{"n_layer": 16, "d_model": 192, "n_head": 6, "n_kv_head": 1, "head_dim": 64, "d_mlp": 768, "vocab_size": 8192, "activation": "gelu", "norm": "layernorm", "norm_place": "pre", "norm_eps": 1e-06, "positions": "rope", "rope_base": 10000.0, "rope_fraction": 1.0, "qk_norm": false, "attn_scale": 0.125, "bias": "none", "tie_embeddings": true, "parallel_block": true, "init": "normal", "init_std_qkv": 0.0456, "init_std_o": 0.0, "init_std_up": 0.0456, "init_std_down": 0.0, "optimizer": "adamw", "lr": 0.00262, "beta1": 0.9, "beta2": 0.99, "weight_decay": 0.084, "lr_head": 0.00833, "warmup_steps": 462, "schedule": "wsd", "decay_fraction": 0.885, "decay_shape": "sqrt", "final_lr_fraction": 0.0, "batch_tokens": 131072, "seq_len": 512, "doc_mask": true, "train_tokens": 507300000, "steps": 3871, "dataset": "wikipedia_en"}
MLP neurons of a small language model. Each row is named by its layer, matrix (up: input weights) and neuron, and shows model dimensions 0-63. Each number is 50 + 15 x the weight over its row's rms, rounded and kept within 0 to 99.
Before each neuron's rows, "fires on" lists the tokens most often at its 100 highest values on Wikipedia text that the model never trained on.

fires on: "="
L7.up479:29 75 39 34 51 68 61 32 56 30 34 83 44 58 51 25 33 70 40 54 99 66 61 75 29 71 44 58 41 42 55 27 53 36 53 68 44 45 58 59 30 13 31 49 47 47 67 57 73 50 52 44 99 53 61 50 46 74 13 31 48 31 53 53

fires on: "a", " that", "e", "pe", "ate", "ra"
L4.up618:37 57 37 56 44 67 46 39 39 71 74 69 51 34 52 54 28 25 41 69 64 42 82 50 46 23 53 51 61 49 48 61 34 58 69 72 48 41 40 35 66 39 79 53 44 55 60 59 47 42 47 65 76 41 75 54 48 53 26 64 28 41 32 46

fires on: " of", "C", "un", ",", "ans"
L11.up421:52 44 24 45 19 72 62 19 42 43 29 43 38 79 36 45 39 80 49 44 73 65 33 54 36 24 60 35 48 34 47 08 45 51 55 70 69 56 31 32 43 21 63 60 62 36 25 56 67 54 33 55 49 44 50 47 28 67 45 20 33 35 53 67

fires on: "d", "ed", " Outstanding", " Original", "ated", "ced"
L9.up666:59 36 37 60 11 53 49 37 75 44 52 46 63 22 57 54 38 39 39 71 88 41 60 70 21 50 14 39 62 41 54 52 62 58 51 51 22 40 80 99 43 58 48 29 23 56 76 44 47 59 63 19 59 51 45 36 61 54 46 71 64 25 32 44

fires on: " the", "\n", "|", ":"
L5.up685:49 50 29 39 46 56 60 57 79 69 32 78 55 33 43 51 61 57 49 54 61 64 47 62 37 46 57 59 52 62 68 42 46 37 52 61 34 30 51 69 41 39 61 58 51 24 69 43 78 61 41 54 60 82 55 17 44 40 42 45 61 39 57 45

fires on: ":", "ed", "ated", " from", "s", " appeared"
L2.up354:64 45 44 55 51 62 51 49 53 73 38 57 37 52 42 73 21 32 34 45 65 85 36 32 34 50 35 57 29 63 38 57 60 59 54 38 28 43 62 46 55 47 59 53 57 16 77 51 65 68 59 67 76 49 59 41 37 71 44 62 60 42 58 64

fires on: ".", "-", " (", "d", " after"
L9.up740:38 34 42 46 76 84 59 38 47 59 54 59 52 56 54 60 54 57 39 36 61 50 40 81 28 57 46 71 30 41 73 16 52 41 39 70 62 41 53 46 50 51 47 58 64 59 66 55 59 31 66 24 41 67 49 28 62 49 34 33 64 40 56 60

fires on: " of", " Party", " in", " 1", " is", ")"
L10.up423:41 49 32 22 34 69 62 49 49 82 73 60 59 53 56 62 48 50 22 62 51 44 20 46 31 66 42 72 40 38 48 48 43 69 60 65 25 27 22 66 44 45 40 73 53 51 44 39 67 31 64 57 56 57 37 32 27 53 42 53 40 70 27 44

fires on: " was", " is", " be"
L11.up599:61 43 24 33 26 95 64 36 39 60 75 54 85 58 50 34 43 44 51 63 60 47 39 87 60 66 41 56 46 46 57 49 45 61 40 72 20 34 43 71 58 49 26 71 56 40 40 62 56 22 99 48 38 41 39 57 54 63 57 54 48 37 52 53

fires on: ",", " Island", " front", " below"
L5.up186:78 34 34 47 19 42 41 30 41 49 38 66 65 56 55 47 50 58 54 47 53 32 49 53 46 63 56 36 41 53 32 41 67 53 49 83 58 55 48 75 51 49 19 53 63 18 61 40 56 44 66 62 52 53 51 48 57 51 37 16 16 40 53 70

fires on: "\n", "\n\n"
L7.up463:49 36 27 61 55 50 32 22 51 62 45 75 62 55 71 60 33 62 41 92 51 72 48 91 44 45 61 54 41 55 29 37 50 52 68 79 54 23 34 47 58 56 64 37 28 53 51 36 42 36 44 19 67 81 51 71 66 54 52 56 56 33 33 62

fires on: "=", ":", " (", ",", " so", " since"
L3.up392:56 38 26 51 40 54 52 19 61 55 69 43 42 61 45 50 41 51 56 69 56 45 53 46 57 79 53 71 56 51 55 62 32 63 62 56 48 59 54 30 59 78 42 34 58 35 53 34 76 38 56 31 45 69 58 60 49 73 63 40 34 39 69 46

fires on: "ing", "s", "y", "d", "er"
L11.up151:51 34 29 67 69 48 57 53 53 56 48 66 50 51 24 63 41 45 43 81 79 45 46 90 31 50 44 69 48 44 55 37 58 55 37 66 46 51 61 66 53 52 48 56 44 56 60 38 48 53 79 21 67 56 18 27 75 68 21 58 56 34 68 26

fires on: "ment", "der", " post", "sten", "mer"
L3.up705:34 37 38 55 43 53 55 58 60 33 37 58 38 69 47 25 62 57 51 65 48 37 37 26 54 53 34 50 55 37 34 66 67 66 52 53 56 88 62 67 33 61 44 50 53 64 63 46 87 60 72 77 46 52 50 49 65 49 58 57 69 57 54 25

fires on: "-", " Mac"
L2.up8:37 31 60 39 64 64 64 36 65 36 49 57 26 71 50 37 58 31 52 48 46 79 45 58 26 60 79 48 33 28 59 38 55 46 56 43 56 55 53 65 36 56 45 65 81 43 51 30 74 70 49 57 32 41 35 26 66 54 37 51 44 59 78 57

fires on: "s", " reception", " overall", " changes", "ing", " display"
L2.up185:30 43 34 47 30 51 64 48 38 33 41 41 78 51 80 32 64 47 43 62 40 25 59 54 50 80 51 53 61 48 40 53 63 43 42 67 36 36 74 38 51 35 45 36 82 68 54 54 37 59 48 48 56 59 46 41 45 41 32 66 54 62 34 34

fires on: " as", "As", " As", " However", "-", "ough"
L10.up703:49 27 42 26 37 62 48 36 34 64 50 41 49 61 51 40 64 37 39 42 61 69 29 51 29 61 93 50 41 37 59 54 35 41 57 52 42 41 60 56 71 40 51 42 42 57 66 33 70 28 40 53 44 59 53 37 18 71 54 43 29 19 65 58

fires on: "\n\n", "="
L5.up169:46 61 12 52 69 68 59 40 58 55 42 72 49 51 42 30 57 44 37 74 47 64 50 85 19 68 65 74 32 27 55 36 53 27 45 51 51 25 54 47 45 39 37 50 34 59 46 44 55 28 42 26 83 66 52 60 46 56 37 36 60 39 54 52

fires on: "-"
L7.up373:51 12 37 37 65 99 83 62 63 44 54 60 39 58 55 42 43 52 40 40 45 65 04 49 35 54 48 71 31 29 64 34 52 32 55 62 40 62 54 54 25 17 44 56 64 64 21 40 35 47 56 46 22 64 57 48 51 58 39 56 25 74 74 73

fires on: ",", " law", " report", " paper", "a"
L12.up127:47 32 41 46 47 54 66 49 57 52 34 56 62 82 42 28 49 78 64 41 60 40 45 68 64 51 45 48 30 61 67 77 57 33 40 76 76 63 71 62 78 29 47 29 55 49 40 40 82 24 54 64 32 63 26 35 42 50 71 34 43 38 50 35

fires on: " to", " not", ":", "re", " may"
L2.up715:32 62 54 11 73 79 73 50 49 50 42 77 42 27 39 67 42 52 37 66 41 60 33 28 46 64 64 73 33 37 62 48 62 32 57 75 41 52 54 35 32 66 58 50 46 56 70 45 28 36 05 44 89 45 54 62 35 55 61 31 51 62 38 61

fires on: " over", "-", " in", " to", ":", "d"
L2.up20:50 29 48 26 65 97 87 36 74 68 30 51 33 49 40 53 35 34 71 47 65 59 51 64 15 53 54 64 26 62 63 44 47 76 31 46 30 53 47 53 55 62 28 47 47 29 56 45 55 57 54 66 53 46 79 62 58 29 61 45 39 55 58 70

fires on: ",", " that", " what", " here"
L4.up682:46 49 57 38 59 39 42 38 45 39 41 52 58 92 39 14 57 32 56 61 46 54 38 65 39 78 67 47 40 47 56 51 41 48 48 44 33 61 49 48 51 50 36 51 30 59 65 51 62 58 72 54 64 59 58 26 63 47 30 38 33 14 56 59

fires on: " re", " co", "-", "le", "he", " he"
L7.up164:79 46 52 55 50 31 52 39 57 47 58 56 39 68 52 53 49 38 35 40 65 73 38 59 30 50 68 56 41 61 59 45 62 34 62 69 35 38 64 53 35 25 15 40 45 53 54 27 56 45 47 57 64 65 52 48 55 67 28 23 59 60 48 56

fires on: ".", ":", " $", " l", "$", " very"
L7.up65:43 31 70 30 51 71 58 37 51 51 34 18 50 58 35 17 34 49 59 45 60 70 37 57 33 39 46 59 42 51 66 62 35 43 15 55 40 59 64 39 44 57 22 51 44 40 79 35 58 46 50 59 58 87 39 19 44 47 70 30 24 64 41 70

fires on: " of", " file", " information", "Se", " ret", " an"
L2.up417:32 38 40 34 30 52 62 43 34 41 32 63 45 74 59 66 21 82 29 68 34 70 56 53 55 49 48 45 43 33 36 49 47 59 53 46 55 45 62 55 38 38 48 62 45 63 59 68 44 67 44 46 63 63 59 55 28 84 26 62 50 54 53 58

fires on: "\n", "\n\n"
L7.up612:47 56 48 66 22 58 54 27 37 49 37 65 65 42 54 53 35 50 32 80 49 49 44 55 31 51 71 48 57 48 60 46 53 61 69 78 50 51 35 71 49 32 55 38 54 35 50 49 52 42 43 42 56 62 48 37 58 76 55 44 43 48 55 54

fires on: " of", "ged", "ed", ":", "ized", " where"
L3.up725:37 20 49 70 73 65 44 48 55 85 53 47 69 62 52 46 51 72 21 56 55 37 52 56 25 50 55 64 42 59 31 44 77 43 34 47 79 67 36 70 46 29 60 31 51 64 54 40 65 39 59 64 44 59 61 30 61 24 67 42 43 39 39 37

fires on: " of", " United", "ern", "-", "er"
L7.up134:43 37 30 43 36 47 48 37 77 44 38 65 39 36 35 61 30 44 58 70 52 43 38 78 63 26 47 58 17 43 52 43 39 63 60 57 56 61 61 57 57 32 52 60 62 42 69 10 43 66 63 56 53 52 47 49 60 59 59 47 31 23 34 52

fires on: " an", "\n", " the", ":", " every", " of"
L3.up607:39 53 47 30 43 59 57 57 63 89 58 60 50 57 33 68 31 54 30 61 47 73 39 76 50 52 61 89 55 38 59 37 43 50 35 48 40 44 44 37 39 50 75 37 25 57 72 46 62 66 40 53 56 77 59 21 17 36 71 46 39 46 62 45

fires on: "d", "ry", "ly", "ed", " to", "ent"
L2.up687:45 26 52 65 60 80 70 59 64 72 53 61 13 59 39 48 36 40 35 22 53 49 56 79 49 66 28 54 46 28 81 71 43 52 37 39 32 51 74 55 40 37 49 58 41 43 46 62 43 40 61 60 57 46 67 58 47 57 49 71 62 51 34 50

fires on: "e", "|", "f", "se", "'"
L4.up693:45 66 87 60 60 62 46 59 48 55 52 42 87 89 59 44 59 56 39 65 81 32 66 49 48 31 34 47 31 35 51 55 58 70 53 57 02 44 37 67 53 42 53 72 54 68 55 47 32 39 63 66 63 39 36 26 41 69 61 35 62 64 34 51

fires on: "ated", " was", " |", "ed", "red"
L2.up381:61 44 27 59 15 57 78 37 51 65 44 62 27 54 41 50 33 15 41 63 68 53 62 74 26 41 50 51 61 49 42 63 64 38 77 44 60 29 83 41 33 47 45 51 55 77 77 46 65 51 52 48 63 08 52 46 36 52 59 53 68 30 27 55

fires on: "g", "ng", " Yun", "ung", "t", " Kw"
L4.up716:54 33 46 48 55 76 74 54 44 74 68 75 39 63 68 30 48 30 61 56 74 47 38 68 45 59 63 58 65 33 44 48 63 63 73 80 40 45 45 58 32 60 60 82 36 44 49 17 43 34 65 35 71 65 74 42 49 62 42 42 31 62 48 53

fires on: "s", "-", "e", "S", " as", ":"
L2.up179:43 41 65 61 56 25 49 55 68 67 34 42 55 78 49 76 49 48 79 68 69 19 23 66 54 27 44 60 49 57 18 96 59 59 47 30 59 40 37 61 38 50 46 75 54 46 48 34 68 71 55 55 67 49 25 24 58 26 60 50 69 34 44 51

fires on: "-", "y", "z", "ush"
L12.up656:30 22 42 70 56 57 66 54 31 50 42 74 40 78 40 44 54 52 57 48 48 57 40 58 51 75 57 66 38 62 52 77 48 15 51 57 26 48 49 56 29 36 30 51 50 57 42 45 66 34 73 71 35 77 58 53 41 60 68 47 30 60 70 51

fires on: " des", " d", " between", " below", " when", " work"
L5.up326:54 33 57 43 54 65 54 50 20 53 33 48 32 62 52 36 79 41 85 63 60 54 67 49 36 76 59 49 18 47 69 45 61 37 43 67 50 67 48 34 26 78 38 68 60 51 64 21 59 42 54 17 46 72 61 49 68 12 39 07 28 53 58 49

fires on: "s", "en", "o", "a", "m", "e"
L2.up589:65 49 59 24 38 58 62 46 69 69 50 52 53 53 60 78 58 30 47 60 62 28 72 66 47 34 54 49 41 41 35 61 26 57 71 18 59 63 47 39 53 40 47 48 73 72 52 24 78 74 77 63 53 45 40 43 62 18 36 40 54 48 53 42

fires on: " out", " off", "ed", " ab", " re", " for"
L7.up491:38 37 43 46 26 77 52 48 34 58 60 52 43 59 22 67 23 52 48 65 59 76 36 71 21 94 40 64 36 24 54 35 51 49 38 42 46 60 55 45 48 57 34 55 44 26 62 29 32 40 52 31 40 64 38 62 37 64 48 49 55 64 60 65

fires on: ":", "\n"
L2.up539:54 48 37 20 53 71 73 56 71 78 47 39 46 33 29 40 66 74 27 46 64 56 63 66 31 41 73 59 34 45 89 45 36 66 62 52 44 43 76 41 54 54 36 38 33 63 68 46 76 65 62 30 48 74 67 39 46 36 63 47 59 41 57 48

fires on: " on", " with", " -", " under", "der", "on"
L2.up106:44 54 43 38 45 73 53 72 57 54 21 51 58 58 38 39 39 62 55 48 44 58 50 21 36 53 46 24 47 53 31 39 41 37 31 54 65 55 56 71 33 56 40 73 59 71 77 33 60 41 53 26 58 63 52 49 73 60 30 52 46 48 31 57

fires on: "hip", "ok", ":", " fund", "at", " of"
L3.up361:45 56 62 61 60 81 46 33 35 76 30 57 67 62 36 69 40 68 22 40 65 37 48 51 45 36 20 41 51 47 33 48 66 34 49 67 57 82 69 63 47 38 32 36 62 49 74 57 67 78 43 44 51 53 60 19 45 36 56 51 43 53 42 59

fires on: "r", "e", "ed", "le", " del", "ro"
L4.up154:20 36 42 22 60 55 52 31 65 35 46 75 11 22 37 32 44 71 37 48 72 70 40 47 44 45 47 56 66 53 45 33 38 52 49 43 41 52 50 92 62 50 67 36 46 43 44 54 64 67 27 30 81 76 52 34 32 67 21 29 67 72 50 49

fires on: ".", "'", "F", " first"
L11.up275:18 60 56 37 47 33 60 44 45 64 53 71 64 66 31 23 54 38 39 66 34 78 36 94 54 65 61 63 26 49 64 08 39 58 43 54 45 54 54 49 46 35 46 64 55 80 43 50 68 31 48 32 35 47 62 44 51 52 36 60 55 41 57 53

fires on: " such", "d", "li", "-", "ing", " l"
L11.up626:46 67 77 55 27 50 99 54 48 77 48 43 42 56 58 47 69 71 43 70 57 39 56 42 45 71 72 64 22 53 69 49 58 39 55 73 39 36 66 34 56 74 44 22 62 43 61 06 35 49 61 19 53 32 31 46 66 63 38 52 22 50 40 52

fires on: " may", " conf", " Ang", " to", " ind", " due"
L3.up106:63 59 37 53 59 85 51 50 42 60 62 56 73 29 47 49 23 44 35 64 35 25 36 53 42 62 70 69 50 58 45 35 62 45 55 56 16 30 63 51 38 55 38 49 49 42 67 43 14 32 50 23 79 82 59 68 59 61 62 37 60 67 37 72

fires on: "st", "tic", " of", "ological", "ament", " their"
L2.up443:52 51 52 51 47 59 44 23 53 58 55 66 66 54 69 37 60 39 39 58 35 42 35 71 35 27 30 26 15 37 36 32 40 22 44 56 45 28 50 65 49 22 43 57 57 62 98 58 18 58 39 62 61 53 50 43 38 23 31 53 76 64 53 77

fires on: " of", " under", "-", "ist", "or", "ar"
L4.up67:60 21 39 19 53 66 39 30 77 62 24 56 48 46 24 40 49 57 61 66 83 28 46 74 67 22 62 48 27 42 62 62 30 43 47 42 50 29 57 50 59 52 08 49 29 41 67 57 53 44 63 29 56 52 60 35 47 91 59 57 32 44 51 63

fires on: ".", "'", " age", " L", ":", "-"
L5.up319:44 78 57 21 57 52 62 47 31 51 56 49 49 68 48 49 70 40 63 44 28 58 63 64 40 43 33 43 57 77 34 68 58 46 48 57 33 34 46 30 47 75 28 55 46 43 59 39 61 58 70 62 67 87 50 24 40 58 84 54 41 50 51 48

fires on: " after", " However", " of", " from", ")", ","
L5.up766:48 46 31 34 37 77 75 28 38 29 59 78 69 50 57 16 45 57 68 61 57 53 41 45 46 59 78 37 04 23 30 28 49 47 42 52 57 60 33 58 74 28 56 50 45 41 50 55 28 68 35 64 36 60 60 60 20 55 27 22 70 53 64 23

fires on: " in", "le", " conv", "/", " AB"
L11.up730:35 43 46 28 36 36 59 38 40 46 32 71 57 52 24 62 31 53 54 61 44 68 54 53 38 62 58 29 30 53 79 29 60 19 34 85 38 31 73 57 48 54 36 71 37 60 42 42 61 44 65 49 47 67 76 62 67 56 35 14 58 64 32 56

fires on: "-", " and", "/", " or", " stream"
L11.up51:53 41 42 29 47 14 39 38 81 31 66 50 68 59 40 42 66 31 40 52 51 47 38 82 44 88 46 48 60 73 60 60 56 42 32 49 43 10 76 45 44 40 50 68 40 42 24 41 40 44 54 24 71 48 28 31 26 85 54 52 40 50 64 39

fires on: "-", ":", "|", "ong", "g", "o"
L4.up220:50 27 65 48 61 71 58 48 51 59 49 57 32 65 33 30 57 30 52 47 47 52 47 72 45 50 75 61 49 36 26 46 69 45 68 70 34 52 71 41 29 31 53 81 57 61 67 36 54 56 65 39 50 72 67 42 54 48 20 26 14 65 44 96

fires on: " of", "ed", " wrote", " created", "ing", "s"
L2.up384:32 42 18 39 51 40 66 41 70 80 53 67 45 37 62 43 42 30 08 50 65 42 39 56 59 58 37 63 34 46 43 42 45 42 42 54 59 68 46 41 51 53 58 46 42 55 58 31 47 41 63 19 68 50 12 34 45 63 39 67 45 30 39 54

fires on: " of", " the", "al", "ist", "eni", " Nar"
L4.up562:55 50 58 36 59 62 61 70 82 82 41 60 72 59 80 45 39 43 63 77 82 43 19 60 42 49 49 38 47 30 46 57 70 45 29 37 65 17 53 56 72 29 31 40 47 45 46 46 46 63 57 22 79 47 64 25 44 51 23 53 50 41 51 89

fires on: " |", ",", " record", ":", " average", " –"
L4.up408:45 47 15 47 54 57 43 37 64 61 67 49 45 43 31 53 36 69 60 67 78 65 35 48 51 33 41 73 53 42 75 70 47 49 45 47 45 78 57 43 52 63 49 56 59 38 70 61 58 17 58 34 51 65 55 42 74 55 79 52 46 49 56 57

fires on: " also", " t", "-", " re", "d", " not"
L11.up536:11 48 59 32 40 38 77 58 45 71 40 49 43 46 34 27 14 73 27 93 37 60 63 51 43 64 75 55 25 26 69 74 67 51 36 75 46 28 55 59 45 57 51 37 38 75 47 38 82 27 57 44 57 43 64 67 66 44 61 60 40 29 30 67

fires on: "er", "w", "pec", "r", "ular"
L4.up487:54 54 41 41 51 45 87 52 38 84 62 49 30 53 54 48 61 40 47 47 58 22 45 76 45 36 52 57 19 28 37 50 33 54 53 53 36 63 64 47 36 80 49 61 60 75 43 46 50 54 83 37 40 70 48 29 57 56 73 44 22 52 54 50

fires on: " with", " its", "on", "ven", "°", "den"
L7.up465:65 47 44 57 23 55 48 54 57 37 37 57 74 63 34 46 30 08 43 57 36 25 16 50 44 53 58 33 53 35 04 31 46 33 26 58 44 42 56 66 42 48 41 78 58 52 71 39 56 23 64 50 65 52 27 75 55 70 37 18 32 75 58 53

fires on: "ni", " bi", " non", " micro", " Bi", "li"
L5.up660:47 61 51 37 62 47 44 36 60 54 37 42 53 44 78 45 76 70 44 55 66 41 58 65 11 54 73 44 42 30 63 39 39 42 69 51 60 36 67 63 27 59 49 74 32 73 76 17 58 54 59 50 54 44 31 64 32 56 44 25 37 37 42 51

fires on: " ass", " Sa", " Max", " Pa", " also", " Ra"
L10.up148:24 70 67 33 68 49 70 39 45 53 22 73 38 62 48 39 37 29 61 70 51 54 31 58 26 43 52 82 42 33 49 55 31 76 64 68 44 19 52 75 54 41 54 52 69 59 71 31 80 39 41 29 86 46 44 40 35 61 27 61 57 36 48 29

fires on: "|", " |", "-"
L2.up341:43 41 48 38 27 54 46 40 56 50 42 57 42 63 54 23 59 47 49 58 50 66 48 81 46 55 54 86 42 48 71 41 36 23 56 61 69 30 64 67 21 45 24 32 33 40 62 42 74 22 39 59 87 63 61 33 42 18 68 38 79 59 34 65

fires on: " Ra", "d", "e", " Pa", ":", "st"
L2.up347:15 44 39 34 47 45 68 32 60 46 67 80 67 70 44 51 34 22 53 58 42 78 51 37 12 29 44 65 47 37 35 43 41 48 45 63 43 32 37 49 61 40 39 66 55 56 63 24 32 47 45 38 98 36 65 45 43 31 34 47 45 60 50 37

fires on: ":", ",", "|", " as", " in"
L7.up675:50 42 39 56 44 46 48 26 56 65 30 67 43 50 37 38 35 85 64 63 58 67 46 63 33 41 31 65 47 42 41 48 63 44 56 85 52 47 55 64 52 44 31 55 50 30 77 42 64 48 41 51 58 61 67 32 69 66 33 68 64 47 66 34

fires on: " of", " while", " as", ":", " although"
L2.up143:69 39 55 13 47 59 74 39 64 81 43 64 54 55 60 48 49 37 58 64 64 75 18 65 46 71 47 34 42 62 51 77 65 55 41 36 73 43 45 46 47 35 38 55 51 54 53 25 51 63 85 38 58 57 56 28 41 49 30 56 27 32 63 42

fires on: "-"
L4.up59:45 46 68 31 19 52 74 23 37 49 66 67 59 62 39 22 79 42 42 35 56 42 46 59 30 39 53 47 39 45 63 43 51 37 50 57 54 46 62 40 37 43 41 32 33 37 62 63 51 53 40 43 42 67 61 44 25 70 38 67 39 31 60 56

fires on: " |", "-", " 2", " '", " he"
L12.up112:75 44 46 48 57 52 40 47 44 56 58 33 57 62 73 33 69 69 37 56 38 56 35 50 23 58 58 55 54 46 52 31 70 32 62 74 47 25 40 68 45 49 55 72 24 77 36 42 68 37 49 54 83 42 31 27 48 37 53 02 81 50 43 33

fires on: ",", "d", "s"
L11.up645:61 27 49 57 40 80 76 50 53 41 74 67 47 57 57 51 16 61 64 69 74 43 49 76 33 62 29 75 29 46 57 62 29 48 57 35 42 64 47 48 42 41 22 66 63 41 40 44 48 49 82 13 66 76 51 36 56 53 39 66 16 48 54 42

fires on: ";", " a", " the", " |", "|"
L5.up240:35 60 26 11 34 56 75 54 69 54 63 63 64 41 34 60 56 59 34 61 46 91 40 64 40 36 45 57 48 67 55 37 71 51 64 44 21 51 72 55 44 52 33 60 49 37 68 57 53 45 52 40 63 79 28 53 55 69 46 65 51 18 34 49

fires on: "ed", " wounded", " killed", "s", " married", "d"
L3.up420:45 46 65 66 47 64 81 35 45 46 20 67 59 65 38 96 41 23 52 53 53 62 45 52 13 42 41 45 54 67 37 45 51 73 55 51 52 51 53 52 58 48 67 58 41 30 56 28 53 36 51 63 65 36 55 30 49 59 40 73 84 55 55 63

fires on: ",", "a", "o"
L9.up317:37 34 54 53 42 62 80 51 57 59 34 55 61 74 07 27 34 57 54 56 67 48 46 61 56 66 59 47 55 71 40 50 35 33 37 48 58 55 57 66 53 30 43 40 46 64 46 37 77 53 55 54 53 65 87 27 53 46 36 21 32 50 74 45

fires on: " |", "|", "'", "com", "Ar", "’"
L12.up630:47 54 60 53 60 47 46 54 65 21 65 38 46 52 55 65 76 59 59 38 87 54 71 54 49 51 41 46 59 40 65 47 24 56 73 38 14 51 45 37 28 41 30 80 39 52 59 39 41 80 25 55 77 41 48 42 53 52 64 24 62 43 30 47

fires on: " o", "°", "O", " TV", "vi", " Patri"
L10.up179:53 41 74 60 47 80 45 48 36 64 37 25 70 55 52 47 49 34 31 44 70 23 83 54 41 52 30 48 43 54 71 44 43 66 52 60 46 66 70 67 62 76 55 44 25 49 47 46 61 35 34 56 62 63 41 40 33 55 52 64 31 35 22 27

fires on: " of", " beginning", " late", "st", " ent", "ivers"
L3.up282:35 32 36 65 41 78 49 46 60 70 22 58 46 78 73 60 54 34 69 55 38 73 47 62 48 26 38 54 40 51 42 23 21 49 47 45 54 57 31 34 54 43 28 75 42 50 72 47 38 34 68 50 65 64 43 19 26 46 55 68 50 54 55 54

fires on: " like", "ing", " as", " by", "in", " of"
L4.up711:55 21 47 16 55 41 54 49 46 51 35 63 40 84 48 32 68 43 61 52 44 42 37 69 54 95 44 43 47 51 46 56 49 64 36 57 42 71 17 85 43 29 30 62 09 59 42 48 56 64 43 41 38 70 51 00 57 55 39 34 55 20 49 53

fires on: " with", "in", " while", "-", "avi", " of"
L4.up0:44 27 27 50 33 84 70 57 37 37 61 62 40 18 63 36 60 57 53 29 59 55 29 32 45 55 89 56 62 46 53 69 57 73 51 62 60 59 52 53 45 14 65 58 69 46 51 38 52 54 57 33 62 62 54 45 58 51 15 32 51 73 53 72

fires on: " of", ",", "ing", "-", "er"
L3.up633:41 42 48 41 37 64 57 28 63 73 43 75 53 54 32 49 55 41 53 70 53 40 53 58 55 50 74 64 45 54 49 29 39 59 49 88 49 73 51 41 34 41 36 68 56 57 55 43 57 31 53 52 59 50 47 39 59 51 64 46 41 22 62 60

fires on: "-", ":", ";", ")", " H", " +"
L4.up223:50 30 44 65 59 53 55 37 60 32 69 56 50 59 65 63 31 50 60 59 44 47 47 73 47 38 50 50 45 16 49 60 50 37 37 55 19 48 29 42 37 56 40 36 33 57 42 28 43 62 37 48 27 73 30 40 58 56 59 28 46 56 35 29

fires on: "'", "d", "-", "nt"
L2.up302:45 61 61 60 38 83 59 52 36 54 49 51 43 39 52 68 43 63 74 64 20 61 45 42 47 36 24 61 78 34 41 82 67 43 37 81 33 59 60 44 33 45 41 58 27 55 61 40 55 56 54 67 48 78 48 44 68 45 72 46 54 48 49 37

fires on: " \"", " Bi", "-", " “", " non"
L4.up616:59 46 56 32 47 61 61 61 62 61 54 35 90 42 70 43 74 52 40 63 72 45 55 90 47 43 78 48 24 26 58 63 46 40 38 63 44 36 69 70 39 30 60 40 06 73 76 21 56 37 58 17 54 48 47 27 27 40 63 36 54 52 62 57